config = dict(
    num_hidden_layers=14,
    hidden_size=256,
    num_attention_heads=4,
    num_key_value_heads=4,
    head_dim=64,
    intermediate_size=704,
    vocab_size=8192,
    hidden_act='swiglu',
    norm='rmsnorm',
    norm_place='pre',
    norm_eps=1e-05,
    positions='rope',
    rope_theta=10000.0,
    rope_fraction=1.0,
    qk_norm=False,
    attn_scale=0.125,
    bias='none',
    tie_word_embeddings=True,
    parallel_block=False,
    init='trunc',
    init_std_qkv=0.0312,
    init_std_o=0.0312,
    init_std_up=0.0312,
    init_std_down=0.0,
    optimizer='muon_variant',
    learning_rate=0.00951,
    lr_mult_o=2.0,
    lr_mult_down=3.0,
    beta1=0.9,
    lr_head=0.00904,
    max_grad_norm=1.0,
    warmup_steps=200,
    schedule='wsd',
    decay_fraction=1.0,
    decay_shape='linear',
    final_lr_fraction=0.0,
    batch_tokens=131072,
    max_seq_len=128,
    doc_mask=True,
    train_tokens=885000000,
    max_steps=6753,
    dataset='wikipedia_en',
)
MLP neurons of a small language model. Each row is named by its layer, matrix (gate and up: input weights) and neuron, and shows model dimensions 112-239. Each number is 50 + 12 x the weight over its row's rms, rounded and kept within 0 to 99. A neuron's up and down rows have the sign that makes its largest values positive.
After each neuron's rows, "fires on" lists the tokens most often at its 100 highest values on Wikipedia text that the model never trained on. A number after a token or word is its count.

L2.gate484:73 59 64 57 62 44 72 52 46 43 45 77 50 50 52 40 49 59 47 71 37 41 67 63 55 27 42 41 62 59 52 75 62 38 65 35 46 74 42 63 68 30 37 47 59 47 48 49 28 53 68 45 59 44 51 47 46 62 47 47 51 56 48 26 65 54 52 59 66 59 50 54 51 66 66 55 41 30 50 70 58 42 17 69 40 41 43 61 41 57 51 47 51 35 60 52 33 68 32 41 35 60 60 68 46 59 25 61 45 43 41 48 41 54 60 28 49 37 57 44 37 79 46 67 36 45 63 66
L2.up484:53 41 55 50 56 43 58 57 52 64 34 65 65 58 70 34 40 36 55 47 35 62 69 67 50 51 54 37 32 56 50 40 74 53 61 61 43 57 47 53 47 43 49 38 44 59 27 54 49 82 31 51 44 49 51 43 51 63 48 44 47 48 80 37 59 33 52 33 52 56 43 67 54 55 54 49 68 51 30 60 57 30 70 67 76 48 51 56 47 40 62 39 62 41 38 53 48 57 32 58 65 54 51 43 42 40 43 55 78 48 31 46 69 53 49 48 64 48 36 56 41 67 46 38 30 48 33 57
fires on: "nt" 22, "t" 19, "c" 17, "C" 11, "lt" 4

L6.gate600:63 46 51 54 65 46 40 84 39 52 37 48 40 44 52 41 40 52 47 48 42 52 47 35 49 41 42 54 64 42 54 53 38 32 57 34 41 23 39 36 48 42 52 57 43 38 57 65 65 57 58 43 29 36 42 32 28 34 55 79 67 63 43 33 37 45 30 30 54 52 78 57 74 49 61 42 68 27 57 37 65 57 45 48 61 53 41 46 65 28 67 40 78 48 30 46 55 50 37 49 39 53 46 36 69 55 60 58 48 61 72 44 75 60 37 38 52 58 51 68 41 56 62 60 47 46 51 23
L6.up600:60 41 61 44 46 55 58 58 58 48 46 61 30 56 57 49 30 56 46 33 44 51 34 43 48 47 30 38 41 60 65 57 68 40 50 57 49 51 36 62 50 60 38 54 50 47 48 26 47 55 62 58 45 42 42 35 37 50 48 56 51 66 39 55 50 40 52 57 71 59 51 47 49 53 52 40 31 64 62 51 50 38 46 33 56 51 63 49 53 23 40 40 45 57 59 53 61 56 45 43 52 42 37 33 58 55 66 41 55 60 43 41 56 39 53 67 43 67 62 39 47 56 42 36 50 58 61 47
fires on: "=" 73, "xi" 6

L10.gate407:34 57 33 55 38 55 49 61 45 31 41 29 47 49 53 40 49 54 52 63 43 39 67 41 41 52 40 50 56 49 36 49 40 71 53 41 48 45 45 54 44 55 55 51 72 65 56 43 45 75 44 66 78 58 62 65 51 46 32 32 51 52 55 49 50 47 52 46 66 59 53 55 58 53 59 38 46 50 60 52 59 56 31 56 44 48 41 59 77 48 24 66 54 55 46 33 38 47 57 58 37 49 36 66 57 79 30 57 58 54 42 52 55 47 65 32 62 37 58 56 53 55 54 37 52 56 52 52
L10.up407:51 50 63 61 35 48 61 56 58 58 67 29 48 37 65 69 87 46 51 41 47 39 71 54 43 54 58 52 66 45 68 65 44 58 54 46 64 27 81 57 39 41 59 42 48 45 48 35 55 40 49 28 53 44 42 55 45 69 55 44 50 50 51 32 56 23 65 48 58 49 53 59 36 44 56 50 47 46 40 41 62 23 45 59 37 47 49 68 79 64 54 63 52 49 43 57 40 53 59 62 54 49 65 44 40 48 64 46 36 70 40 48 48 74 40 35 57 73 58 30 48 66 49 76 44 66 53 41
fires on: "," 61, " ." 14, "." 12, " $" 5, " and" 4

L10.gate566:60 30 59 56 43 45 50 49 51 31 58 32 64 77 43 18 67 41 50 30 45 50 45 37 62 43 56 54 68 17 52 68 40 48 63 44 43 35 57 45 45 58 52 53 56 53 54 66 49 79 57 52 46 55 45 52 48 29 24 18 42 65 44 57 40 40 70 36 45 63 51 49 62 66 58 54 63 39 53 37 30 68 44 54 73 50 46 38 53 20 43 44 27 30 35 76 62 56 41 46 68 44 39 55 60 40 49 32 41 50 36 58 49 29 55 30 45 60 48 30 38 35 43 35 58 56 59 56
L10.up566:43 39 43 44 46 62 62 65 37 48 50 60 71 39 39 24 41 42 66 43 62 52 35 54 39 29 36 27 53 41 64 30 44 74 57 35 51 50 65 54 52 27 50 43 36 33 46 77 39 57 57 39 22 49 31 37 51 32 43 53 30 69 51 45 33 53 51 54 41 56 41 29 59 64 35 40 60 49 58 58 59 57 41 47 40 63 39 42 54 48 40 22 57 42 63 46 40 60 47 41 61 66 53 45 71 32 39 27 50 40 45 36 49 32 44 45 44 55 59 41 69 56 59 46 46 51 29 47
fires on: " |" 49, " Center" 4

L10.gate144:43 58 49 42 61 51 33 54 37 54 55 52 45 49 51 52 79 51 50 63 61 33 65 59 65 72 54 59 81 48 52 56 31 56 47 64 59 40 43 39 67 47 46 50 89 35 69 51 52 52 50 72 49 42 37 66 45 44 57 52 50 30 50 41 54 48 56 55 36 38 46 35 58 72 57 64 78 45 42 46 68 56 48 55 30 58 48 54 61 31 46 50 56 35 46 56 44 43 50 53 44 54 59 48 31 34 39 47 56 48 35 61 53 34 46 20 42 57 43 38 59 39 53 46 45 41 44 61
L10.up144:26 49 57 51 33 52 33 58 62 60 56 44 71 61 57 48 62 52 56 28 26 62 68 63 39 57 59 43 48 58 58 53 33 39 49 51 64 53 46 49 50 59 31 50 47 63 67 35 51 58 54 43 50 46 50 58 65 44 47 18 45 24 24 32 38 52 44 28 43 60 64 53 39 55 53 61 44 50 51 52 51 37 17 67 45 42 80 60 46 51 34 50 53 53 45 45 47 29 33 86 62 47 56 45 39 48 64 33 53 25 55 50 33 39 45 39 50 39 76 38 58 55 65 59 34 59 65 47
fires on: "," 53, "." 10

L3.gate79:54 74 65 49 75 54 68 63 57 55 42 42 56 51 37 49 29 56 42 52 60 61 75 58 28 60 59 65 32 57 37 31 31 51 36 54 54 53 40 44 50 36 44 52 41 45 53 46 45 28 50 70 38 52 32 34 39 51 46 52 64 52 42 49 47 33 53 57 59 62 39 56 49 41 51 53 68 46 41 52 50 58 54 63 33 42 44 64 37 52 48 59 52 47 37 49 57 58 60 47 64 45 45 59 50 37 52 49 35 32 50 55 46 50 73 40 49 54 52 54 29 52 63 59 52 50 46 26
L3.up79:73 47 57 50 44 69 47 53 65 46 60 58 53 68 67 39 35 47 54 42 44 25 60 51 43 69 56 63 20 54 49 53 62 30 60 43 49 42 57 49 58 34 56 48 44 52 47 77 33 48 54 60 66 48 51 48 44 41 78 43 52 36 44 57 61 33 56 54 74 47 34 64 50 53 54 51 47 35 44 37 67 33 41 33 52 69 41 40 60 61 33 58 56 69 61 54 67 60 53 47 39 48 52 49 24 51 67 29 34 33 81 52 45 57 61 19 62 41 72 28 44 45 61 66 63 62 41 30
fires on: "-" 28, "'" 15, " of" 13, "S" 12, "th" 9, "p" 7

L6.gate441:55 55 37 32 48 53 50 47 67 64 50 32 57 63 44 40 60 54 65 34 64 54 33 38 55 51 43 33 46 52 49 45 39 59 52 44 58 50 48 63 55 26 54 48 38 44 44 68 62 50 49 51 44 34 60 31 50 53 72 47 56 63 63 31 49 48 41 54 74 39 58 45 75 63 45 45 62 52 58 57 59 53 49 51 47 63 58 61 45 64 26 50 22 42 58 49 60 47 55 55 65 36 50 58 73 43 53 55 56 38 56 44 58 31 50 38 34 33 42 55 82 49 35 47 38 55 63 56
L6.up441:65 32 58 59 49 26 40 64 50 53 43 47 54 43 38 56 46 42 39 61 74 63 46 39 48 37 55 52 43 37 28 54 39 52 40 35 64 46 43 41 43 33 38 55 27 67 55 60 22 50 61 28 34 41 32 48 67 45 50 60 65 48 48 51 28 35 44 58 67 49 67 40 70 58 33 65 57 51 48 63 80 55 58 29 57 62 44 74 48 57 62 42 46 66 75 40 56 41 52 43 45 54 55 37 65 48 58 68 42 65 49 41 50 53 66 55 34 41 46 48 65 52 55 52 63 52 58 65
fires on: "=" 56, "ali" 18, "De" 13, "ni" 8

L6.gate325:54 32 80 39 42 42 41 68 65 57 44 62 32 79 64 44 53 64 52 48 61 35 51 35 54 35 40 55 41 67 63 57 75 73 60 52 60 51 44 41 53 47 43 53 61 57 49 60 39 53 37 49 36 38 49 57 58 44 57 48 47 48 36 60 51 33 40 55 66 60 58 38 61 47 45 42 56 57 57 32 53 49 47 31 38 61 47 42 43 50 51 53 20 61 57 48 38 26 54 73 47 45 49 15 47 31 54 64 67 46 27 32 39 38 34 54 63 32 51 47 56 55 53 43 38 50 51 27
L6.up325:51 46 50 74 42 57 45 44 35 60 48 47 63 68 31 66 52 48 52 34 65 54 45 55 58 49 55 44 33 43 48 47 58 40 56 47 25 32 58 43 30 24 49 43 70 29 37 43 44 51 62 57 31 60 57 35 46 46 42 27 24 48 38 60 64 57 45 59 41 49 31 57 57 47 53 45 54 37 44 53 67 60 64 54 29 40 51 37 40 37 49 59 35 55 36 48 63 40 69 49 30 72 59 29 65 35 54 27 62 59 59 51 44 63 37 40 45 63 30 28 26 68 48 42 30 44 46 76
fires on: "^" 34, "_" 24, "=" 6, " Location" 5, " |" 4

L7.gate180:57 52 60 62 30 77 54 76 50 23 55 65 60 49 57 41 55 73 35 43 43 55 42 48 61 34 31 38 43 25 42 53 59 66 34 54 73 56 48 41 33 48 50 61 67 42 54 53 39 43 67 70 42 50 54 43 52 50 39 67 39 38 62 58 45 13 58 56 59 40 56 49 46 36 45 27 54 53 58 58 67 72 54 46 26 59 43 56 52 57 38 53 63 40 50 61 61 51 45 70 41 62 62 33 57 58 49 45 65 75 29 42 60 60 47 35 45 36 48 57 47 50 51 47 40 48 46 46
L7.up180:60 43 52 49 37 67 60 49 34 50 38 50 52 54 23 51 44 46 43 36 31 51 44 49 34 40 37 60 39 55 46 48 51 63 55 43 58 45 59 52 38 43 45 47 53 36 42 62 57 41 65 64 57 41 41 30 57 69 57 60 22 47 59 60 66 49 55 34 38 69 22 53 26 43 34 51 62 31 72 50 40 47 59 59 33 39 51 63 43 42 52 47 40 34 53 46 59 40 58 54 50 69 27 51 72 18 24 28 57 60 34 42 41 48 50 47 40 57 39 45 64 34 51 64 32 47 37 60
fires on: "_" 23, "," 21, "^" 10, "-" 4, "." 4

L7.gate409:64 51 51 52 55 28 60 42 52 59 40 37 41 50 54 36 71 55 48 33 56 33 55 59 56 46 38 56 41 56 39 46 32 36 78 53 63 38 37 51 50 66 73 42 42 36 50 62 60 39 59 47 32 22 52 30 59 46 66 66 53 37 46 59 41 42 46 51 55 29 35 69 59 45 53 76 48 46 51 39 54 48 66 71 52 61 60 55 28 45 52 73 41 59 43 59 58 83 68 66 40 44 50 41 39 41 69 50 52 35 36 48 51 54 54 43 23 58 40 40 44 60 55 60 26 68 63 43
L7.up409:54 42 53 37 55 60 75 48 59 48 46 38 37 48 41 61 55 44 37 42 31 72 68 43 72 40 53 49 41 46 53 54 70 46 43 66 70 48 34 61 46 50 43 66 60 37 52 37 53 52 58 36 41 74 53 41 34 62 53 51 41 29 47 47 46 51 66 66 65 63 54 40 50 51 68 50 27 63 72 69 74 51 53 38 41 42 45 42 36 51 28 35 73 69 63 48 45 66 42 41 44 64 63 57 50 39 46 53 35 29 49 42 47 40 62 54 50 35 63 56 45 39 57 63 65 71 51 48
fires on: "=" 58, "st" 16, "reg" 5

L5.gate373:56 51 54 37 32 39 34 46 46 64 64 49 18 44 40 46 69 33 66 42 56 47 36 55 36 39 53 40 58 44 65 25 47 70 45 46 62 51 51 57 59 54 41 40 44 53 52 64 61 55 60 34 44 33 61 55 36 50 74 55 52 47 42 49 50 58 68 86 76 28 52 28 39 36 51 55 45 66 45 48 30 50 48 54 55 35 48 52 43 32 52 57 52 37 42 51 50 34 50 32 49 52 54 40 42 54 59 66 50 39 56 55 50 31 54 53 55 44 54 54 54 31 50 72 47 45 72 23
L5.up373:65 36 47 43 42 56 57 48 56 70 74 56 50 37 40 79 40 59 49 49 44 52 38 47 39 65 36 45 29 60 35 32 35 55 53 60 44 46 46 52 69 46 55 71 29 59 51 52 14 47 66 40 53 61 47 49 35 65 39 48 27 51 65 25 51 52 68 40 47 43 53 23 55 60 66 48 40 62 54 40 42 62 36 39 48 44 53 40 44 47 67 61 52 29 38 67 32 56 76 64 33 53 56 68 63 73 38 62 49 38 64 50 39 19 68 48 60 40 74 60 32 43 41 49 54 40 79 39
fires on: " |" 33, "." 15, "-" 11, "mi" 5, "=" 5

L7.gate383:61 71 50 25 38 48 58 29 64 32 63 54 54 48 40 50 59 73 51 65 59 58 33 51 51 44 49 71 44 36 52 49 52 52 65 47 58 09 45 43 33 63 55 70 60 54 55 37 58 44 60 44 39 49 17 66 44 46 66 46 55 42 52 49 46 60 61 47 70 58 54 32 68 54 48 51 52 50 29 63 58 62 54 34 67 43 70 39 36 50 46 37 47 62 45 56 54 41 46 68 59 43 62 41 42 37 29 29 44 43 48 53 20 56 49 48 60 47 71 36 45 57 44 61 63 38 42 31
L7.up383:35 58 54 46 42 63 15 55 56 68 44 36 43 39 65 60 68 62 47 41 43 54 59 60 51 41 61 65 65 51 40 33 63 52 42 41 57 46 57 69 62 41 73 40 46 65 64 51 55 40 59 45 35 44 19 49 52 55 62 66 42 37 48 59 50 47 77 30 39 45 44 45 37 40 59 58 34 57 39 53 45 59 46 52 79 34 47 39 56 78 68 30 49 32 60 73 59 44 44 63 29 73 48 36 64 63 56 42 42 63 53 41 60 52 39 46 48 34 55 79 58 36 25 48 34 52 55 40
fires on: "-" 53, "\n" 38

L3.gate533:65 61 68 64 41 60 26 46 60 56 63 76 65 38 49 37 41 49 72 53 68 38 48 53 61 49 44 63 66 50 60 51 63 43 51 50 45 37 26 42 46 43 32 47 77 24 46 44 39 67 44 51 63 70 38 51 43 62 41 45 57 42 39 41 51 47 31 50 72 30 44 49 62 35 38 39 48 30 48 79 60 57 48 43 48 54 25 61 53 63 55 56 36 49 46 53 72 33 62 42 47 25 69 56 54 41 56 69 57 60 41 54 52 40 50 66 48 39 59 55 40 44 35 34 46 63 73 54
L3.up533:62 78 40 51 60 52 45 54 77 63 49 39 60 61 50 32 41 40 45 42 63 55 49 50 68 33 60 71 26 30 56 49 37 49 49 68 50 50 40 41 50 30 74 58 55 48 27 49 53 37 31 24 58 46 66 43 55 43 48 39 36 56 40 57 65 47 48 60 50 35 30 24 43 64 41 71 37 45 61 36 44 49 43 41 54 35 44 49 64 24 55 72 50 43 54 45 54 42 42 55 55 32 68 52 51 26 45 41 42 45 63 40 63 56 39 56 58 44 48 59 47 47 45 52 67 42 38 59
fires on: "ti" 32, "out" 10, "up" 9, "si" 5

L3.gate536:73 49 51 38 58 60 37 42 59 27 54 67 69 51 38 57 53 57 40 63 58 62 75 78 52 70 36 60 44 41 50 52 45 48 66 51 44 52 66 57 61 46 40 68 56 63 54 53 57 56 67 61 61 56 72 46 35 34 54 58 39 27 46 60 60 28 40 50 56 62 64 52 42 49 40 62 45 67 53 60 51 41 50 46 49 44 58 41 54 46 54 61 62 56 60 28 48 58 58 65 57 43 67 56 20 47 25 61 31 62 63 59 31 36 58 79 46 52 67 38 64 56 35 60 39 43 67 50
L3.up536:71 51 60 38 41 57 39 71 46 46 44 52 75 65 59 42 23 61 37 56 38 42 51 56 55 68 47 36 55 36 41 57 40 64 61 54 33 54 68 72 40 66 50 42 70 41 46 49 67 43 51 33 59 24 51 63 52 59 47 35 63 50 44 45 32 48 37 63 68 53 66 63 53 34 48 30 60 34 74 55 38 42 61 38 61 27 46 41 44 16 56 51 38 71 45 37 46 66 32 24 53 34 53 57 62 70 54 55 48 25 59 34 47 53 22 54 39 70 55 47 71 72 56 66 47 69 40 33
fires on: "y" 18, "ly" 18, "ally" 8, "ise" 5, "ously" 4, "." 4

L2.gate572:39 38 42 38 64 48 57 57 64 66 49 68 66 57 41 63 39 56 48 58 53 48 52 61 39 57 49 45 63 39 49 46 67 49 49 32 62 67 56 45 41 50 55 61 25 52 37 41 50 62 62 64 33 36 38 46 48 58 41 50 78 40 49 33 61 46 61 77 41 46 42 64 42 58 27 46 69 61 30 32 56 61 54 48 42 53 58 45 55 46 49 37 50 42 39 17 52 41 45 41 41 55 63 39 65 34 62 41 72 69 77 46 45 60 57 64 56 37 55 44 41 49 49 67 56 47 40 38
L2.up572:47 42 50 35 57 50 42 71 58 35 52 54 58 29 29 55 48 70 41 37 46 65 58 57 47 25 48 42 47 39 32 47 45 50 48 51 41 48 44 47 42 40 53 54 30 51 41 32 32 46 53 47 53 51 33 57 50 37 50 46 46 51 71 51 25 74 59 34 65 41 40 51 38 51 61 28 45 59 30 62 54 57 56 30 85 47 45 53 49 48 68 28 50 66 68 39 30 60 52 48 41 50 45 30 53 43 54 65 55 41 77 54 60 65 51 75 45 52 57 34 51 43 33 53 71 59 67 21
fires on: "\n\n" 63, "=" 36

L10.gate385:63 56 43 66 62 41 41 53 53 56 55 60 51 56 53 22 44 39 46 47 60 56 39 30 69 58 56 56 81 29 37 44 55 54 60 66 61 49 51 36 46 77 41 59 34 57 53 55 83 66 47 50 69 46 63 39 39 37 35 62 47 34 61 67 49 45 48 58 54 39 31 63 53 62 35 40 64 55 51 62 35 44 64 55 47 70 47 49 54 50 43 29 52 41 56 56 39 56 22 54 55 46 53 61 52 53 59 37 46 26 58 49 57 60 46 47 59 42 48 49 59 68 38 33 32 25 56 48
L10.up385:33 66 39 42 50 51 60 25 40 52 38 44 62 15 38 46 33 62 58 54 63 51 45 38 39 51 74 32 52 52 57 40 49 34 55 57 41 43 47 32 35 52 36 41 46 54 54 21 76 50 48 35 55 65 54 47 55 29 41 53 72 51 40 43 46 58 51 43 52 33 47 80 68 44 41 66 71 48 56 57 45 50 50 52 42 51 49 75 60 70 57 59 44 40 28 65 52 33 32 48 47 47 51 63 29 51 67 30 42 47 52 36 69 67 62 69 41 43 51 60 70 60 39 56 45 40 51 38
fires on: " in" 33, " of" 21, " near" 5, " at" 5, ")" 4, "," 4

L5.gate451:64 33 47 27 41 54 33 72 50 38 18 41 44 51 26 46 62 61 34 50 43 57 48 56 44 59 61 36 51 54 50 61 23 37 52 61 52 32 21 61 51 43 53 48 57 56 65 63 55 50 60 46 53 57 55 37 38 43 71 32 54 55 60 43 55 65 40 30 62 20 63 54 58 70 50 62 47 40 49 43 65 55 35 41 47 61 50 47 52 67 31 67 28 47 40 44 65 57 50 56 44 58 63 53 53 31 61 35 16 59 58 36 58 54 64 63 37 63 39 68 41 52 56 68 47 56 57 27
L5.up451:38 53 58 58 56 70 59 75 48 51 31 31 41 44 60 62 51 45 65 53 60 55 63 65 27 33 52 53 50 64 44 39 50 23 46 74 37 30 45 64 67 38 45 49 73 58 70 41 42 52 51 43 63 47 38 18 49 55 53 51 26 67 47 69 48 54 42 37 70 33 65 45 78 55 43 46 51 52 51 54 55 61 44 49 37 40 59 45 46 33 52 32 45 36 45 70 59 45 58 58 57 38 54 54 43 42 42 45 40 51 64 54 38 48 77 53 46 29 30 44 53 52 41 56 57 36 42 57
fires on: "=" 100

L10.gate275:36 37 56 59 39 49 43 28 43 51 39 36 62 69 46 56 56 53 65 41 28 70 72 41 39 35 43 42 56 51 24 56 70 61 61 54 56 45 49 54 36 55 18 40 52 51 51 64 53 54 66 57 56 50 44 64 50 57 62 49 69 59 31 47 49 48 49 40 48 46 39 45 36 35 60 50 46 47 46 53 60 51 59 47 45 43 43 67 46 67 54 22 59 39 44 65 32 43 48 39 26 50 65 40 70 67 51 32 59 38 35 28 52 45 39 39 59 49 71 49 34 33 55 52 61 30 54 48
L10.up275:42 60 63 46 52 50 43 52 46 68 42 52 35 59 40 65 50 31 55 23 38 62 33 63 45 45 71 38 51 20 59 46 57 55 53 29 38 67 26 67 52 62 61 55 55 38 57 31 47 45 29 47 41 67 63 36 58 53 37 44 42 35 74 67 48 50 54 19 35 39 47 66 49 74 49 58 53 59 45 73 53 41 54 50 68 44 47 74 37 42 54 74 59 43 43 47 34 47 35 38 38 68 48 40 39 44 52 42 46 49 65 47 40 35 50 51 32 62 53 55 45 62 60 63 53 62 55 49
fires on: " =" 45, ")" 6, " |" 5, " Species" 5

L6.gate204:32 49 40 35 56 58 57 69 25 61 57 47 58 37 48 49 38 47 42 37 36 55 42 57 41 35 31 40 55 46 45 43 63 66 56 56 47 59 58 49 41 41 34 35 51 13 63 55 77 64 65 54 36 67 61 43 48 71 53 48 67 64 60 56 54 43 55 54 31 56 49 69 41 45 47 48 59 60 51 35 50 32 42 64 64 45 43 33 46 54 47 60 31 37 42 65 47 56 59 71 56 49 79 73 62 62 50 55 55 53 57 55 46 49 64 66 48 56 48 55 65 57 77 38 65 42 39 56
L6.up204:57 57 73 49 64 49 55 44 33 37 39 54 38 48 33 72 63 67 60 37 46 37 37 44 57 37 56 42 45 54 43 60 50 56 58 58 60 56 41 40 45 23 57 49 44 55 54 38 36 48 35 42 68 38 57 34 61 60 33 41 28 54 56 60 43 53 65 57 55 77 46 57 50 61 50 62 40 56 55 63 53 25 78 50 64 48 46 67 39 39 68 68 64 42 51 49 43 50 34 72 53 51 52 56 37 59 45 34 59 58 42 59 44 29 30 40 54 57 77 59 46 52 42 63 52 22 31 28
fires on: "," 26, ")" 22, " season" 6, "lor" 5, " |" 5

L5.gate142:39 23 50 42 56 63 40 50 71 62 60 52 50 44 46 51 55 62 44 63 31 59 60 41 44 36 49 34 57 62 27 41 47 36 82 56 53 43 37 62 55 73 49 51 47 69 63 38 70 64 55 68 65 37 46 48 31 44 43 61 55 63 51 71 20 46 33 69 61 41 61 63 57 58 48 35 70 46 70 45 38 70 30 59 57 47 76 51 50 65 45 51 37 28 39 73 58 60 38 44 51 63 42 43 39 52 50 43 50 34 54 59 48 46 53 56 69 63 45 27 38 49 36 56 39 73 36 53
L5.up142:62 28 56 50 38 80 42 38 39 56 51 61 61 49 44 67 55 31 46 61 53 39 49 57 56 60 53 31 32 64 61 52 53 50 63 59 49 49 34 17 55 43 53 42 67 59 65 53 47 56 68 43 30 49 19 41 68 37 67 41 55 62 43 48 37 59 28 52 65 53 61 43 57 70 59 58 38 72 54 51 63 53 62 59 27 59 55 62 59 40 50 44 47 66 43 53 48 29 67 50 39 37 51 59 47 33 62 27 58 52 49 39 61 65 39 63 51 47 64 50 23 58 30 65 29 16 44 38
fires on: " at" 34, " of" 15, "ed" 12, " At" 6, "si" 6

L9.gate391:27 52 61 36 29 29 34 51 43 54 30 39 63 38 38 40 54 63 36 39 53 50 49 34 55 36 43 61 69 32 54 47 40 63 59 42 50 15 64 37 39 40 73 55 53 29 71 40 58 49 55 57 33 67 71 77 70 57 42 52 40 47 49 42 46 41 40 35 60 48 52 30 43 52 57 57 68 38 67 86 60 52 26 35 44 57 40 53 43 52 43 55 56 55 49 22 35 50 42 55 64 52 23 34 50 48 54 36 78 58 45 47 58 53 42 44 54 39 59 44 51 49 48 33 37 40 73 57
L9.up391:51 55 61 56 40 50 60 41 57 48 55 54 52 27 44 37 51 61 60 75 45 41 40 64 43 53 75 60 40 53 60 68 48 40 55 63 47 26 63 43 41 48 45 29 49 52 46 69 69 49 69 59 40 35 52 54 43 64 58 57 37 45 64 46 59 48 56 54 59 43 41 57 50 56 54 36 33 51 58 24 45 42 28 50 58 49 49 48 59 21 60 85 32 53 60 68 51 26 36 52 58 24 42 61 60 44 54 44 46 58 55 75 51 51 33 71 63 64 55 57 50 53 53 58 46 41 49 48
fires on: "." 78, "," 18

L5.gate14:68 65 61 48 47 46 40 54 65 61 71 54 61 47 44 26 65 49 52 59 52 57 14 38 41 33 39 64 47 44 38 28 51 71 44 55 56 56 52 50 49 63 50 55 46 52 57 49 33 55 43 74 31 40 59 53 66 50 40 40 42 54 45 42 34 62 56 64 57 42 38 46 41 29 42 43 75 47 16 37 56 65 58 45 39 55 75 48 34 46 41 25 50 68 64 61 31 55 56 47 34 70 61 52 53 37 35 41 39 60 33 36 29 63 62 63 63 58 44 42 62 51 31 18 51 63 39 38
L5.up14:56 59 61 39 37 66 51 46 42 64 43 51 71 53 43 36 37 42 51 25 63 42 38 45 63 54 71 62 62 55 44 48 50 69 47 61 18 34 65 39 41 51 67 37 53 50 57 59 43 53 52 31 60 47 62 63 35 54 53 64 34 43 51 54 42 52 66 47 37 46 55 55 47 59 72 47 39 65 58 56 28 51 63 48 56 27 45 50 60 63 65 51 41 50 34 77 56 60 28 58 52 46 63 68 39 52 53 53 48 47 55 62 54 29 50 45 51 62 42 62 44 42 50 82 61 33 61 48
fires on: "-" 21, " then" 15, " eventually" 9, " However" 8, " later" 7

L7.gate615:40 53 50 50 49 46 55 60 37 47 64 40 49 58 62 45 52 54 43 49 67 52 79 37 42 52 36 45 35 47 70 62 44 45 58 45 60 44 43 79 50 50 41 46 40 46 48 40 47 57 56 53 65 60 57 41 34 56 42 30 59 52 40 42 59 38 48 47 36 49 52 51 66 51 58 44 59 61 24 52 68 29 41 46 27 52 43 72 52 83 73 51 40 48 38 35 48 61 76 53 76 49 23 74 45 53 43 34 36 39 55 44 56 48 76 33 70 47 40 79 62 55 44 53 56 57 39 51
L7.up615:53 67 37 58 51 53 40 58 77 48 58 58 55 65 62 65 59 34 42 61 50 45 48 48 32 60 63 63 45 43 39 40 58 35 58 42 54 31 44 58 35 65 52 61 46 50 53 21 51 62 41 43 39 57 26 40 45 64 57 48 60 46 28 43 55 48 62 48 36 59 25 34 35 66 62 42 48 43 54 60 66 50 60 26 66 43 53 49 58 59 48 68 17 55 63 25 46 43 46 46 52 45 44 57 58 59 31 48 45 54 47 61 57 55 53 43 71 27 76 56 58 44 32 60 50 45 42 43
fires on: " of" 24, "t" 7, "tt" 6, " over" 6, "S" 5, "0" 4

L5.gate391:30 39 60 48 41 43 57 58 57 47 55 66 39 71 33 62 62 57 62 54 54 53 30 42 49 68 52 42 50 42 41 50 66 44 79 51 66 45 55 52 48 48 32 45 24 31 67 55 49 50 63 63 71 47 43 33 34 50 56 51 35 31 37 54 50 51 61 51 59 54 59 34 36 57 52 55 54 39 47 50 46 59 43 62 54 50 56 59 60 54 42 50 40 58 68 33 59 39 60 50 43 65 58 47 55 44 40 66 35 38 57 57 56 58 66 51 35 14 34 62 54 51 38 51 63 43 46 44
L5.up391:27 58 45 24 51 53 33 48 52 44 62 53 51 53 48 64 30 38 30 46 67 52 51 48 50 40 67 58 30 52 54 47 62 70 65 36 50 55 62 51 70 60 60 38 55 60 57 63 46 43 40 10 41 55 51 42 30 55 47 52 53 44 52 39 45 57 70 23 59 52 45 53 45 59 62 46 66 60 60 53 60 49 41 30 35 61 62 70 59 37 43 50 55 53 58 55 58 34 50 55 52 31 43 32 56 51 46 63 40 59 52 45 54 43 63 50 56 30 59 32 71 45 35 62 66 43 70 43
fires on: "=" 79

L3.gate273:33 56 61 48 61 48 24 55 38 52 12 45 31 54 51 79 30 52 55 42 51 47 41 48 45 41 33 48 53 39 38 43 50 51 49 46 57 52 39 37 53 59 62 39 34 47 60 54 64 38 77 48 76 60 45 32 38 45 58 60 48 62 49 63 36 42 53 45 42 57 58 42 63 65 33 59 41 62 37 29 50 38 59 39 50 57 39 69 51 59 51 56 49 61 43 44 57 51 23 49 47 49 55 53 62 30 54 51 46 41 36 49 21 56 35 46 49 25 56 46 57 65 75 35 84 56 41 68
L3.up273:57 52 40 52 52 47 53 72 78 38 32 62 62 66 58 67 52 51 21 54 51 43 72 54 48 37 41 57 43 55 59 47 47 57 71 39 61 60 47 53 26 56 45 54 54 51 33 53 14 53 46 41 50 68 41 55 54 39 52 47 44 50 42 48 40 53 56 61 62 39 37 62 53 85 45 56 47 43 34 41 47 59 41 56 55 37 55 39 52 47 56 62 48 30 40 46 49 54 54 56 22 38 25 73 42 33 55 60 22 55 51 46 54 70 76 58 12 41 45 67 59 49 37 47 56 80 45 60
fires on: "=" 55, " +" 13, "ic" 5, "cy" 4